python train.py --n_layer=9 --d_model=448 --n_head=7 --n_kv_head=7 --head_dim=64 --d_mlp=1216 --vocab_size=8192 --activation="swiglu" --norm="rmsnorm" --norm_place="pre" --norm_eps=1e-06 --positions="rope" --rope_base=1000000.0 --rope_fraction=1.0 --qk_norm=false --attn_scale=0.125 --bias="none" --tie_embeddings=false --parallel_block=false --init="uniform" --init_std_qkv=0.0165 --init_std_o=0.0 --init_std_up=0.0165 --init_std_down=0.0 --optimizer="muon_variant" --lr=0.00962 --lr_mult_qkv=0.5 --lr_mult_o=1.5 --beta1=0.95 --lr_head=0.00383 --grad_clip=1.0 --warmup_steps=200 --schedule="wsd" --decay_fraction=0.722 --decay_shape="linear" --final_lr_fraction=0.0 --batch_tokens=[32768, 65536, 131072] --seq_len=384 --doc_mask=true --train_tokens=458200000 --steps=6017 --dataset="wikipedia_en"
MLP neurons of a small language model. Each row is named by its layer, matrix (gate and up: input weights) and neuron, and shows model dimensions 144-271. Each number is 128 + 24 x the weight over its row's rms, rounded and kept within 0 to 255. A neuron's up and down rows have the sign that makes its largest values positive.
After each neuron's rows, "fires after" lists the tokens most often just before its 100 highest values on Wikipedia text that the model never trained on.

L4.gate850 [140 172 133 101 163 145 164 151 183 134 166 122 117 129 106 203  96 158 118 122 115 135 105 125 114  93 109 152 149 139 161 129  96 122 114  86 148 144 129 140 104 149 142 109 166 145 132 124 178 123 137 138 150 144 148 124 119 152 127 130 105 150 144 118 128 150 119 155 166 162 137 183 137 141 126 128  75 108 176 140 121 130 142 133 127 132 110  99 144 150 134 133 132 126 113 113 134 112 149 158 111 152 121 176 139 157 117 137 136 119  96 116 102 127 108 131 148 110 146 120 168  86 107 150 134 127 139 129]
L4.up850 [ 90 117  92 117 126 131 104 112 128 185 139  90  96 125 154 145 127 131 145 129 119 137 175 155 129 116 166 145 122 147 104  99  97 135 133 157 146 150 133 118 130 164 135 120 122 144 133 141  88 143 144 172 136 134 134  93 120 120 113 147 104 143  90  94 113 180 128 159 151 115  67 123 130 121 108 136  77 156 130 119 133 113 129 175 141 112 131 104 110 166 107 134 142 136 165 117 163 183 136 107 138  96 116 138 122 126 120 133 150 140 135 139 126 125 136 187  98 128 111  81 106 140 119 128 166  96  89 138]
fires after: "-", " place"

L4.gate681 [136 124  92 105 154 137  83 137 121 120 147 114  71 158 149 138 151 120 126 145 145 140 132 130 112  76 158 129  92  78 154 122 161 127 122 131 171 116 112 136 136 132 123 140 128 141 134 108 136 127 151 120 109 118 146 143 114 142 103 161 143 127 144 114 136 131 146 142 138 105 100 133 146  96 147 102 126 147 168 112 183 154 149 167 169 105 198 120 158 131 152 121 144 132 143 157 117 112 105 127 153 178 185 112 115 125  89 102 146 116 125 135 126 180  97 155 112 148 117 190 108 130 144 146 123 130 179 140]
L4.up681 [131 126 148  87 166 138 134 154 151 118  72 104 111 141 128 119 139 151 123 134 131 150 112 137 121 143 142 117 140 182 163 139 156 109  80 104 108 127 120 120 120 158 130 102 144  84 115  92 123 115 178 106  91 122 143 102  88 132 114 135 162 131  91 122 123  83 103 137 117 102 142 139 140 116 112 139 140 102 108 130 124 154 143 102 127 136 108 156 130 122 162 110 146 145 119 130 137 122 129  96  93 154 138 175 120  87 135 128 109  78 152 103 126 131 134 131 109 147 143 149 116 137 124 111  93 119 127 145]
fires after: " the", "=", "\n\n", " as", " ("

L4.gate983 [149 118 122  97 112 131 158 119 135 143 125  95 131 169 133 133 123 134 157 119 160 121  95  90  90 107  94 160 119 117 125 118 161 111 106 114 115  83 122 104 143 101 141 117 141 128  95 145 147 102 105 143 112 146 139  99 113 191 163 133 126  93 124 100 136 133 142 139 116 130 127  80 131 127 161 173 103 149 152 158 121 136  85 172 165 130 103 102 130 102 120 101 115 168 132 144 126 138 105 174  83 144 180 139 141 163 131 158 117 137 139 168 137 107  94 134 135 155 129 113  98  99 175 153 132 121 148 114]
L4.up983 [159 121  93 133 123 118 155 144 127 167 118 182 135 104 124 171 103 103 137 120 128 140 127 120 111 102  60 131 130 162 161 123 104 146 139 127 154 118 145  92 113 126 105 100 130  78 145 149 113 158 101 161  87 144 143  69 131 152 133 136 147 157 153  92 142 111  97 100 141 136 124 127 141 114 148 135 137 105 144 156 146 135 104 140 185 132 148 127 114 101 140 127 133 148 133 124 136 100 100 126  84 113 156  97 127 138 137 160 102 140 122  80 119 131 133 118 134 147 115 132 142  93 185 110 117 167 111 130]
fires after: "\n\n"

L5.gate1144 [129 148 152 136 111 124 103 155 145 145 106  94 126 166 109 162 143 115 108 118 130 154 152  90 150  90 138 144 113 116 120 153 119 111 137 180 143 146  90  72 161  69 145 119 125 124 146 147 130  92 116  98 154  72  76 151 130 144 135 164 132 139 102 140 113 132 145 124 133  98  96 126 124 130 176 135 129 132  76 122 135  81 100 147 161 114 106 150 164 130 142  84 126 205 124 109  93 145 103 103 129 104 142  88 107 118 135 145 156 143 109 123 115 136 109 139 130 119 122 122 142 108 149 150 141 172 112 119]
L5.up1144 [113 143 161 132 110 131 160 112 105  99  88 132 114 121 112 156  93 136 160 117 162  82 105 133 130 136 132 168 119 131 136 139 133 118 101 136 101  89 118  81 114 126 138  90 155 120 170 126  94 128 100 196 131 108 122 132 126 165 104 135  98 105 191 108 145 118 137 128 137 119 142 125 127 131 181 152 125 136  94 159 112 115 191  98 135 119 144 115 136 172 141 112 133 176 193 134 119 119 118 148 132 116 160 115 134 143 134 143  88 151 146 148 140 127 125 112 140 118 143 142  98 106 127 119  76 163 104 138]
fires after: "\n\n"

L5.gate694 [126 151  88 108 110  84 149 149 158 148  98 177 125 111  86 143 122  82 159 129 113 124  68 189 116 127  73 167 157 121 129 119 140 140 143 150 126 120 139 148 121 159 140 171 110 146 135 167 130 136 125 127 142  85 133 162 108  97 120 140 115 142 103 159 128 112  99 109  92 111 132  88 138 109 186  85 154  85 115 175 129 134 104 124 127 123 120 127 158 135 119 127 117 137 137 100 147 129  77 154 135 136 121 137 128 135 133 128 104 130 115 157 114 128 146  98 142 130 109 162  83 116 101 130 174  72 104 159]
L5.up694 [150 104  91 115 142  98 121 141 131 126 114 133 124 137  98 152 113 132 168 143 116 105 129 124 128 106  78 187 138 106 130 155  96 153 120  96 125 106 165 129 144 160  86 115 176 149 128 150 129 136  73 164 132 136 135 125  94 115 112 141 156 110 129 100 127 157  91 113 120 181 140  91 142 118 170 147 101 102 101 175 118 118 154 143 148 122 100 143  95 161 144  79 100 105 107 136 110 118 130  86  88 172 126 177 107 118 101 124 101 115 169 121  90 103 115 144 135 180  68 104 115 138  79 134 145 147 137 139]
fires after: "\n\n"

L4.gate110 [117 154 113 139 179 100  74 111 121 148 136 118  93 122 141 140  93  86 196 134  92 102 123 165 156 119 117 149 115 131 134 125 150 106 161 150 115  97 118 108 149 123 141 156 110 107 133 120 110 116 102 159 138  99  70 105  76 162 149  89 153  83 135 117 151 141 161 113 174 123  93  68 129 118 123 116 141 119 113 144 146 121 121 111 151 135  91 154  94 116 103 113 131 127 102 160 107  95  92 121  57 107 175 120 133 162  96 116 101 140 144 154  89 123 161 139 142 151 165 110 167 152  93 149 113 119 107 144]
L4.up110 [134 129 127 104  89 125 130 150 129 178  98 116 122 179  85 146 153 126 154 146 124  95 137 171 117 129 120 147 175  94 117 146 145 147 132 140 123 142 141  86 170 111 109 128 106 143 117 121 145 134 123 131 124 140 106 155 126 143 144 111 119 133 120 105 128 151 139  75 115 140 121 129 141 117 127 162 107  92 141 157 137 123 148  86  99 120 114 143 129 140  88  92 118 141 150 135 137 121 113 104 148 120 161 135  79 147 127 155 151 164 139 108 124 101 127 161 149 163 185 124 128 110 118 135 149 127 102 114]
fires after: "\n\n"

L5.gate13 [153 117  93 152 176 108 143 140 118 147  89 124 144 145 148 157 142 124 158 161 146 130 127 130 100 156 143 134  90 170 167 105 138 107 136 108 125 129 104 163 182 138 108 157 152 164 145 134 141 100 154 160 111 153 145 159 148 106  92 102 125  65 142  94 103 139 140 106 136 149  94 112 130 144 125 101 125 104 177 144 153 112 124 171 155 177 107 159 135 159 128 137 155  91 132 120  89 142  91 153  89 102 120 127 145 170 131 110 138 136 114 123 118 149 160 114 146 174 151 139 108 126 138 105 138 124 123 107]
L5.up13 [144 135 148 184 150 173 102 177 158 121 140 128 109 117 123 153 173 169  97  78 128 159  92 101 114 145 151  73 128 144 149 137 161 134  89 126 135 165 131 146 129 162 111 174 140 122 109 134  65 161 131 138 131 104 132 103 132 131 153 120 125 134 126  87 140 134 158 132 138 123 138 150 158  98 152 112 146  98  99 115 141 162 140 148 152 159 101 131 132 147 112 165 130 142 192 169 128 134 101 121 115 114 174  77 169 118 112 160 107 128 182 138 145 122 100 123 103  78 141 158 145  65 110 146 125 128 117 139]
fires after: ".", " fa"

L4.gate860 [176 125 129 137 171 127 128 168 144 135 107  88  76  86 103 142 139 181 134 128  85 137 127 107 110  94 158 154 118 161 146  84 123  75 103  82 132 150 143 138 127 136 138 168  73 156 106 129 122 152  91 108 155 113  88 147 115 126 162 119 139  94  75  77 113 115 111 114 143 131 162 127 112 133 130 112  91 137 144 109 116 104 123 206 152  85 113 155 140 153 120 122 114 145 141 134 132 133 108 144  71 129 109 126 110 128 117 138 107 106 144  95 132 131 119 200 127 153 133 138 154 102  91 128 142  77 162 136]
L4.up860 [138 165 119  92 113 136 139 140 120 157 146 111 140 119 105 119 114 151 121 122 112 145 128  89  86 152 123 147 142 124 132 111 132 108  87 127 108 125 138 146 162 113 155 130 119 130 125 102 159 140 150 106 182 171 136 113 180 101 133 121 119 101 125 135 134  92 121 151 106 148 169 126 106 162 136 133 104 123 134 116  65 142 185 136 148 121 106 134 102 152 144 123  82 140 109 111 110 145 142 135  91 110 122 117 145 136  97 140 134 125 110 146 115 117  98 112 127  90 113 142 152 128  65 148 115 103  95 155]
fires after: ".", "'", " ed", " not"

L5.gate1191 [134 146 110 155 144 154 116 120  96 131 106 145  89 128  91 144 143 129 135 133 181 131 115 125 121 113 100  97  82 102 155 138 126  84 117 152 165 113 177 127 144 104 149 127 140 149 120 117 153 108  92 136 125 144 143 115 113 137 124 158 130 142 155 123 105  90 132 167 139 143 140 116 155  98 103 146 171 189 163 154 139 129 112 132 144 130  83 137 148 117 152 104 142  96 144 115 171 104 108 143 151 100 136 151 130 156  78 188 114 167 129 139 122 113 115 100 132  93 101 138 149  91 142 152  91 150 101 119]
L5.up1191 [131 120 125 146 134 187 127 134 144 122 113 167 135 144 117 164 157 134 155 112 147 118  96 102 146 126 121 144 159  86 152 101 145 140 147 155 136  99 168 119 162 158  74  88 110 158 113 154 127  89 103 179 143 140 141 132 110 125 114 116 124 117 133 121  98 137 120 141 133 113 134 122 134 100 125 151 133 162 156 158 173  69 121 143 158 101 125 146 106 154  97  99 127 167 127 104 133 106 122 144 113 103 161 145 126 146 132 152 129 154  94 138 147 144 135  92 102 127 123 151 101 129  99 145 140 151  95 100]
fires after: "\n\n", "s"

L4.gate258 [165 100 126 126 114 114 121 145 129 104 117 120 102  94 117  91 114 140  98 148 134 115 111 144 119 112 120 130 109 157  95 166 101 137 132 165 124 152 147 141 125 128 118 112 136 122  98 137 157 144 113 150 108 111 166 133 126 156 166 125 128 141 100 119 105  83 164 157 128 160 155 108 163 120 149 108 165  87 131 147 138 115 122 110 134 133 100 143 147 118 174 148 154 122 130 134 130 138 101 109 105 117 111 122 140 128 156 135 110 150 137 154 182  96  97 114  83 109 188 130  88 115  59 119 175 131 172 145]
L4.up258 [125 132 102 165 133  98 128 114 101 115 113 134 126  87 126 101 119 117 102 124 134 117  81 146 140 152 133 112  92 108 102  82 119  82 158 148  88 104 136 104 101 107 136 160 167 152 122 137 138 191 106  97 167 135 147 140 140 120 128 157  91 121  99 120 166 127 119 124 149 170 167 177 122 123 115 119 157 137  78 117 101  98  93  81 184 109 122  64 136 154 139 127 111 191 116 169 127 109 132 134  81 121 134 135 146  96 130 154 132 125  89 102 106 119 130 124  99 119 115 120 154 125 132 145 131 110 129 148]
fires after: "-", " pen"

L5.gate1029 [118 133 144 109 151 161 191 110 149 156 156 141 157 132 128 105 182 115 141 103 122 136 136 164 120  81 158 125  99 200 160 143 133 140 108 138  97 144 116 118 105  87 111 148 170  99 109 130 160 128 140 129  81 117 142 116 101 128 141 103 155  97 151 138 131 115 180 118 144 134 116 113 146 138 213 115 138 135 131 150 179 149 173 163 131 175 121 146 117 131 133  88 122 127 137 124 131 117 119 122 144 134 164 125 143  85 142  97 118 118  98 168 122 131 170 137 110 167 143  98 121 153 102 156 139 129 160 171]
L5.up1029 [101 139 165 110 120 120 139 111 112 153 133 166 156 103  87 142 129 163 113 157 134 110 116 116 101 180 150 128 109 138 134 141 114 120  90 163 127 131 138 104 153 177  98 137 122 164 133 113 140 115 111 134 149 129 118  95 141 169 120 123 140 138 126 138 109  89  81 104 150 166 111 140 110 131  85 117 108 116 128 122 137 131 113 163  91 148 131 117 146 177 150  95 107 118 110 106 166 122 131 127 144 123 135 159 167 157 124 146 141 185  91  51  62 158 105 128 109 144 122 138 179 128 146 128  96 138 152 156]
fires after: "\n\n", "ript", "c", "="

L5.gate167 [ 90 143 105  99 117 111 153 181 103 134  91 118  81 161 131 172 142  75 137 144 162 141 129 117 118 110  67 121 113 111  84 130 123 147 116  63 120  81 149 162 141 119 122  96 123 154 135 132 102 128 144 123 150 115 146 156 103 137 124 117 118 152 134 109 127  61 109 149 149 129 131  79  95 119 168 184 155 151 107 145 120 127 168 183 101 108  96 108 141 100 123 121 122 108 162  93 146 121 109 137 117 142 170 135 145  84 117 111 136 171 146 131 125 113 165  91 131 107 117 123 122 122  99 199 143 136 124 127]
L5.up167 [138 153 122 103 139 123 157  97 114 156  90 156 193 144 138 206 120 111 160 123 109 101 100 140 162 139 111 135 104 105 152  82 134 157 100  99 117 124 104 149 142 115 118 122 116 105 174 125 129 130 140 135 110 107 160  83 122 153 102  94 147 111 117 136 128  91 107 110 168 182 140 133 130 167 116 130 135 136 123 132 113 115 207 139 125 125 101 101 149 149 166 150 101 162 136 127 124 134 130 124 127 105 170 149 142 130 159 117 149 136 119 103 116 139 140 155 100 100 110 130 157 111 117 167 121 147  81 132]
fires after: "\n\n"

L4.gate64 [106 158 116 169 124 171 112 156 125 126 124 126  85  67 152 153 132 112 173 124 130 128 170 131 144 113 153 132 124  83 122 145 173 170 129 127 119 156 169 113 115 114 125 130 127 121 205 145 130 160 105 144 118  97 119 115 100 118 153 176 106 122 137 150 129 108 114  89 150 139 103 169 147 168 119 142  77  93 160 157 119 109 138 124 113  92 116 155 139 153 141 133 135 108 129 137 115 137 146 142 134 135 134 128 146 122 174 167 122 157 112 124 132 130 149 128 122 127 101 122 134 123 133 152 125 168 110 149]
L4.up64 [135 129  63 124 157 148 114 109 137 158 161 103 104 129  97  89 175 126 157 104 141 121 136 119  71  68 137 148  82 125 114 106 133 146 133 137 145 170 136 125 125 116 163  81 136 128  85 148 116 129 111 123 128 135 116 137 215 144 138 127 108 157 121 115 123 108 150 120 113 137 171 102 135 119 134 120 112 165 150 139 151 127 133 110 126 161  99  95 110 137 140 120 138 136  85 140 152 153 132 128 127  69  89 141 138 131 136 138 135 141 139 144 168 128 123 148 121 135 154 148  88 169 120 113 131 148 126 120]
fires after: "-", "c", " did", " Rev"

L4.gate38 [146 124 132  83 191 147 129 105 124  97 159 130 126 136  91 144 115 109 149 145 125 146 171 151 131 114  93 188 188 114 154 118  92 124 105 108 113 105 111  84 128 154 132 162 137 113 103 167 134 174 161 117 132 109 133 144 117 160 117 124 126 109 158 134 127 132 111  80 109 126 128 146 166 120 129 142 122 132 105 159  96  90 104 153 107  70 132 110 102 146 126 114 119 137 144 172 131 141 104 123 163 106 119 118 126 102 129 126 188 151  93 149 163 211 140 146 139 178 119 115 136 134 129 118 131 134 101  96]
L4.up38 [113 156 155 138  77 119 165 103 142 116 104 124 147 165 139 123 131  76 116 175 112 120 142 121  84  98 117 142 170 128 123 161 101  99 108 107 139  61 126  86 147 140 132 138 137 122 115 150 119 145 118 138 124 129 117 106 148 110 133 132 150 121 145 125 175 109 144 116 120 113 105 107 133 142 160 157 136 138  67 118 155 107 131 126  92 124  69 140 113 122 103 128  98 161 142 118 157 142 139  87 143 154 120 162 102 150 123 139 100 113 143 153 106 113 125 158 129 127 130 144 131 180 132 171 120 120 100 141]
fires after: "\n\n"

L4.gate1135 [145 109 129 164 123 189 151 140 121 131 104 137 114 153 158 135 145 127 117 112 134 111 123 100 147 110 164 166 155 124 166 156 166 109 153 157 131 138 128 145 159 122  96 131 136 107 158 123 157 145 121 162 120 110 163 119 115 147 149 101 154 138 144 121 169 154 115 146  82 123 116 163 134 154 120 130 160  75 115 170 124 121 139 146 146 181 119 119 139 109 158 196 139 111 110 131 134 167 135 122 144 153 147 154 164 130 187 193 126 137 112 139 128  89 119  82 133 137 118 127 166 149 114 143  98 125  96 147]
L4.up1135 [136 104 161 152 142 108 179 143 139 119 158 126 115 138 110 118 136 104 134 153 124 128  95 119 137 130 115 150 134  78 125 159 135 110 128 139 135 135 168 176 155 151 111  86 138 138 141  96  76 139 125  90 111 132 127 132 154 165 122 136 139  97 142 107 153 150 143 119 114 167 114 132  99 160 113 132 117 130  98 123 144 142 130 139 165 162 112 108 159 106 141 160 159 160 131 146 112  93 196 141 154 100 120 100 128 141 144 145 155 121 105 109  66 135 145 137 172 111 145 128 159 134 126 140 153 133 124  76]
fires after: "|", " No", " |"

L5.gate34 [104 117 134 119 111 151 129 101 177 153 106 123 140 114  97 139 133 106 136 133  98 120 101 146 121  91 124 143 131 110 147 163 134 123 143 119 116 130 140 121 123 121 108 166 130  85 111 155 115 107 160 154 135 143 145 150 110 177 103  96 157 153 159 148 110 101 122 103 135 165 107 111 133 157 161 159 111 113 129 102  98 106 130 151 115 163 130 139 131 108  98  91 128 158 133 149 133 150 115 119  94  86 140  86 136 121  98 184 126 118 151 120 147 120 146 138  86 141 105 122 116 165 158 121 113 141 112 103]
L5.up34 [163 112 140 156 155 141  96 118 119 129 107  82 113  89 118 116  81 178 139 150 114 130 167  99 121 120 113 108 106 123 135 113 146  85 147 143 125 139  87 135 114 117  90 116 137 145 158 149 114 130 114 142 155 118 104 136 133 114 101 116 112 141 136 134 140  96 142  86 121 141  58 104 136 135 153 110 185 139 145 132 165 121  83 165 128  87 145 107 132 142 136 136 113 137 133 158 105  96 135 126 131 121  90 145 108  97 127 103 109 117 149 121 126 121  92 150 129 119 136 164 120 133 109 120 124 139 156 108]
fires after: "-", "|"

L5.gate755 [112 132 118 129 130 102 115 147 150 128 127 120 148  53 140 111 135 131 161 113 126 128 126 142 124  77 150 181 104 156 132 147 108 131 101 102 147 138 150 152 158 112  92 154  89 143 116  95 147 145 145 133 124 127 119 109 121 138 131 152 131 157 147 144 137 127 145 115 148 162 145 157  83 174 130 165 119  94 128 150 119 105  87 129 158 137 116  93 116 105 136 138 110 132 119 108  91 110  96  93  94 133 126 128 140 118 153 104 160 109 162 167 178 123 131 153 126 121 105 103 112 146 101 138 175 119 124 152]
L5.up755 [108  99 144 121 132 122 153 123 128 115 151  96 142 188  68 129 139 121 112 152 117 123 110 166 170 151 126 145  92 129 137 138  88 122 113 126 171 123 103 139 140 100 125 172 157 150 162 122 142 153  95 138 122 172 130 124 107 139 153 181 158 111 123 116 163  90 103 112 133 138 117 107  99 118 115 156  76 167 115 120 135  96  70 150 112 123 108  85 170 116  98 122 122 112 146 134  87 144 152 114 116 125 139 121 134 150 134 168 138 144 156 115  63  73 109 146 112 121 134 129 120 123 136 170 131 119 111 135]
fires after: "-", "|"

L4.gate992 [159 132  90 125  83 118 147 156 132 124 117 141 127 158 134 173 166 107 102 164 129  81 146 120 100 110 103 134  95 166 161 141 165  74 149  97 115 124 118 120 133 168  95 154 132 115 104 142 141 140 114 147 138 160 122 107 150 140  70 125 119 131 120 109 112 140 118 146 161 116  98 119 121 128 147 145 128  88 102 190 111 157 155 121 121 103 121  97 150 115 159 162 147 127 119 107 116 140 120 203 108 147 117  91 140 122 134 159 108 122 121 146 101 108 108  93 118 104 121 114 152 101 137 106 116 148 133 145]
L4.up992 [ 80 123 120 133 151  93 119  89 140 126 118 138 115 113 125 119 114 135 108 139 131  91 115 128 111 111 158 157 102 167 104 100 147 130 114 143 108 136  90 137 110 165 131 108 142 140  89 132 102 148 121 100 127 150 128 130 121 123 163 165 126 130 140 124 167 139 121  89 174 171 130  83  84 139 127 180 114 138 139 133 120 105 138 114 109 141  98 129 116 130 119 134 109 130 130 153 160 145 124 129 128 160 119 111 120 125 133 127 155 174 115 129 113 109 127 138 136 105  92 146  96 136 120 156 165 110 134 106]
fires after: "-", "|", "Des", "."

L5.gate194 [130 118 125 132 148 138 159 108 119 157 118 118 127 111 107 138 111 136 129 125 128  85 128 121 110 119 150 117 152 129 125  98 122 162 117 124 120 105 112 111 147 102 144 141 132 159 156 112 127 117 106 137 115 106  97 113 139 101 123 164 151 135 139 162 118 127 141 125 153 105 151 116 154  77 133  98 132 102 122 116 108 143 137 108 117 145  63 132 100 141 167 136  93 124 114  85 142 143 185 162 144 161 152 152 125 166 158 115  78 138 170 115 125 155 138 157  92 139  97 155 151  77 145 182  87 132 124 117]
L5.up194 [110 134 135 127  84 129 126 106 104 124 110 110 134 125 118 160 140 133  98 160 134 132 119 150 130 118  96 131 147 111 110 106 117 158 118 136 135 119 115 129 109 126  96 142 129 118 137 165 190 125  86 136 145 106 120 123 146 126 139 113 132 130 136 142 118 139 103 111 167 153 126 148 178 117 107 125 134 114 127 147 115 101 120 135 143 124 146 152 121 210 139 116  94 137 147  92 149 152 142 124 168 120 169 120 153  93  88 137 122 128 132 118 115 150 140 124 135 110  99 122 154  78  93 115 114 149 119 136]
fires after: "\n\n"

L4.gate116 [ 97 146 167 138 153 122  95 115 127 119 136 111 142 153 166 129 140 102 128 141 153 130 161 129 121 144  76 115 150 175  85 128 102 135 111 155 137 114 120 102  88 132 125 157 150 109 126 118 142 148 126 127 141 151 105 126 136 161 129  93 113 141  78 131  90 145 113  98 128 193 164 150 104 150 120 158 134  96  73 140 113 138 143 129 141 152 100  92 204 119 150 133 123 134  88  93 112 114 117 144 115 100 150 131 155 116  90 136 150 163 119 151 134 141 127 158 137 138 166 130 154 140 155  97 115 142 128 146]
L4.up116 [124 130 172 132 124 159  65 138 130 121 158 148 109 140 111 135 134  88 123 158 152 104 146 125 146 136 115 116 142 149 129 188 147 130 142 172 145  97 172 118 107 130  98 155 136  93 138 104 152 139 161 126 107 134  80 143 124 115 124 110 100 147 143 144 158 110  72  73  91 161 165 127 114  99 128  91 141 171 110 144 151 138 146 144 127 176 155  62 155 154  69 143 124 104 154 155 125  86 149 147 138 142 186 119 111 117 143 120 134 162 103 137 155  98 129 136 111  81 174 113 136 146 145 125 145 162 109 119]
fires after: "|", "-", " No", ","

L4.gate705 [145  93 117  81 148 147 123 121 149 153 147 136 110 127 160 155 155 121 126 133 129 145 109 104 115 159 121  84 143 109 159 122 116 107 115 104 127 123  66  69 119 123  94 131 170 111 110  99 144  89 100 142 103 154 119 158 109 152 154 117 137 121 160  86 110 145 129 152 118 115 135 128 176 132 170 132 138 110 130 150 114 125 153 124 136 102  81 162 142 114 172  79 171 128  90 164 137 151 131 126 133 133  99 134 119 141 127 124 126 135 149 133 117 158 110 139 135 125 126 156 142  97 127 139 108 126 169 148]
L4.up705 [168 142 129  94 151 113  95  87 122 133 116 153 148 134  89 162 118  80 134 158 152 118 107 103 129 175 139 134 111 146 160 108 113 125 128 144 125 138 130 146 109 156 106 144 109  93 138 113 111 113 137 133 119 148  84 107 128 101 115  99  92 113 115 104 120 152 136 120 133  82 118 155 123 146 149 144 109 147 120 119  75 140  99 171 133 117 126 119 129 135  81 173 132 109 133 121 161 138 114 122 128 111  95 102  77 123 122 139 116 141 116 170 134  81 122 125 106  70 135 139 138 120 123 111 146 127  98 127]
fires after: " (", "-", "19", ",", " and"

L5.gate413 [132 147 110 120  59 138 144  90 105 134  98 140 117 122 124 112 128 137 157  70 159  94 110 146 129 134  91 138 192  97 142 162 126 131 116 129  94 132 138 162 127 124  96 141 154  89 128 110 133 175 126 150 126 121 133 139  82 127  83 122 100  99 118 135 152  84 154 132 145 157 115  70 125 165 167 116 129 154 149 143 110  90 120 151 163 148 132 103 148 107 114 147 117 130 124 119 136 159 145 139  90  77  92 142 128 144 140 104 160 156  99 184 129 122 154 122 118 131  96 126 145 101  98 163 135 134 139 100]
L5.up413 [141 122 111 141 130 125 157 118 167 155 180 177 111 143 141 123 145 134 107 158 125 137 120 187 109 134 146 124 139 115 146 107 106  93 125 143 131 138 104 168 115 131  84 120 163 175 169 116 126 132  93 172 176 125  88 131 104 163 105 138 129 161 119 114 170  90 102 106 166 117 138 139  94 167 114 126 151 106 136 134 155 128 117 142 163 131 144 117 167 129  62  98 137 135 160 102 141 131 162 127  97  94 123 123 101 138 137 189 111 135 119 178  91 131 131 144  84 123 128 141  70 118 132 132 138 106 110 102]
fires after: "-", "|"

L4.gate823 [155 133 146 115 160 138 135 121 164 118  87 113 136 129  77 123 175 136 150 133 178 132 152 147 116 141 119 133 128 146 134 111 123 128 111 143 165 177 124 116 140 168 147 126 143 150 111 128 126  96 168 121 137 107 140 112 152 106 120 126 103 150 109  67 142 100 123  94 132 145  94 166 129 154 142  70 128 124 142 133 118 141 111 112 123 161  97 139 118 158 109 105 144 120 132 133 164 130 142 126 132  71 138 126 159 142 171 126 143 199 143 113  92 130 136 138 164 157 102 131 127 140 131 154 112 126  97 131]
L4.up823 [138 140 124 117 147  99 108 139 137 137 107 154 148 100 126 127 131 141 145 123 153 140  88 151 135 113 102 113 113 107  79 132 123 118 119 131 114 136 178 159 153 133 149 166 150 136 109 129 167 116 131 112 159  84 117 134 161 119 113  94 125 125 108 138 150  87  98 115 131 117 157 127 123  99 123 100 139 119 102 134  67  80 153 135 143 123 163 119 133 145 110  98 109 110 107 122 156 120 175 147 155 114 101 141 122 133 143 126 122 125 135 130 132 113 182  71 166 132 178  89 127 136 139 145 141 133 151 101]
fires after: ",", " and", " ft"

L5.gate534 [133 110  81 142  97 146 139 141 120 119 104 130 149 117 106 147 131 137 122 153 128 111 145 103 142  92 120 118  78 120 139 137 122 148 148  91 158 135 105 171 126 146 137 120 135 134 159 146 126 131  92 164 181 141 106 117 175 138  93 129 144 129 121 164 105 102 127 152 145 112 111 116 145 117 161 105 135 121 132 132 125 129 144 159 135 141 134  81 144  99 155 147 133 103 141  82 104 187 144 171 134 148 133 135 151 107 168 146  68 140  98 145 114  99 119 124 116 154 113 138 210 134 122 122 104 139  94 140]
L5.up534 [101 106 152 111 139 131 102 140 120 135 147 174 109 133 110 140 134 111 150 107 135 173 114  92 111 121 123 150 121 130 161 113  93 128 118 139 151 111 167 125 129 128 102 111 103 154 130 138 172  75 121 147 134 167 109 105 139 138 154 101 121 140 132 126 138 117 136 134 138 150 110 119 117 144 131  74  83 162 132 144 154 119 114 147 158 106  96  79 144 172 125  96 124 158  89  93 150 147 136  91 132 118 121 109 122 131 138 137  83 121 122 162 130  79 141 175 114 123  87 116 127 121 138 128 119 137  62 116]
fires after: "\n\n"

L5.gate1167 [153 136 118 133 126 100 121 117 122 134 126 138 105 120 143 123 140 139 121 121 136 122 114 126 148 136 133 131 126 134  79 148 120 145 128 119 124 106 172 118 158 125 188 125 153 128 128 143 136 105 139 127 170 128 107 109 151 117  70 172 107 146 108 109 139  96 100 107 100  68 199 147 140 109 144 139 148 153 163 139 107  73 177 115  88 129 104 109 133 149 151 101 111 151 152 136 137 131 142 132 116 115 148 124 153  87 126 142 117 134 132 130 140 157 168 107 109  99  85 115 126 150 154 175 114 134 122 155]
L5.up1167 [137 109 110 141 138 101 113 108 103 100  87 139 135 129 151 131 117 132 174 128 133 134 108 154 158 142 116 103 135 111 136 161 111 139 117 147 123 126 195 153 112 110 101  91 141 115 140 110 151 146  99 130 175 140  96 103  71 124  87 115 136 116 112 154  90  97 160 113 110 143 167 155 122 123 140  94 139 105 133 139 124  92 163 147 141 136 157 121 120 110  98 126 157 128 139 175 137 141 138  86 155 166 154  90 136 132 105 170 110 176 161 115 113 104 134 162 121 138  77 130 148  99 130 105 116 142 100 137]
fires after: "\n\n"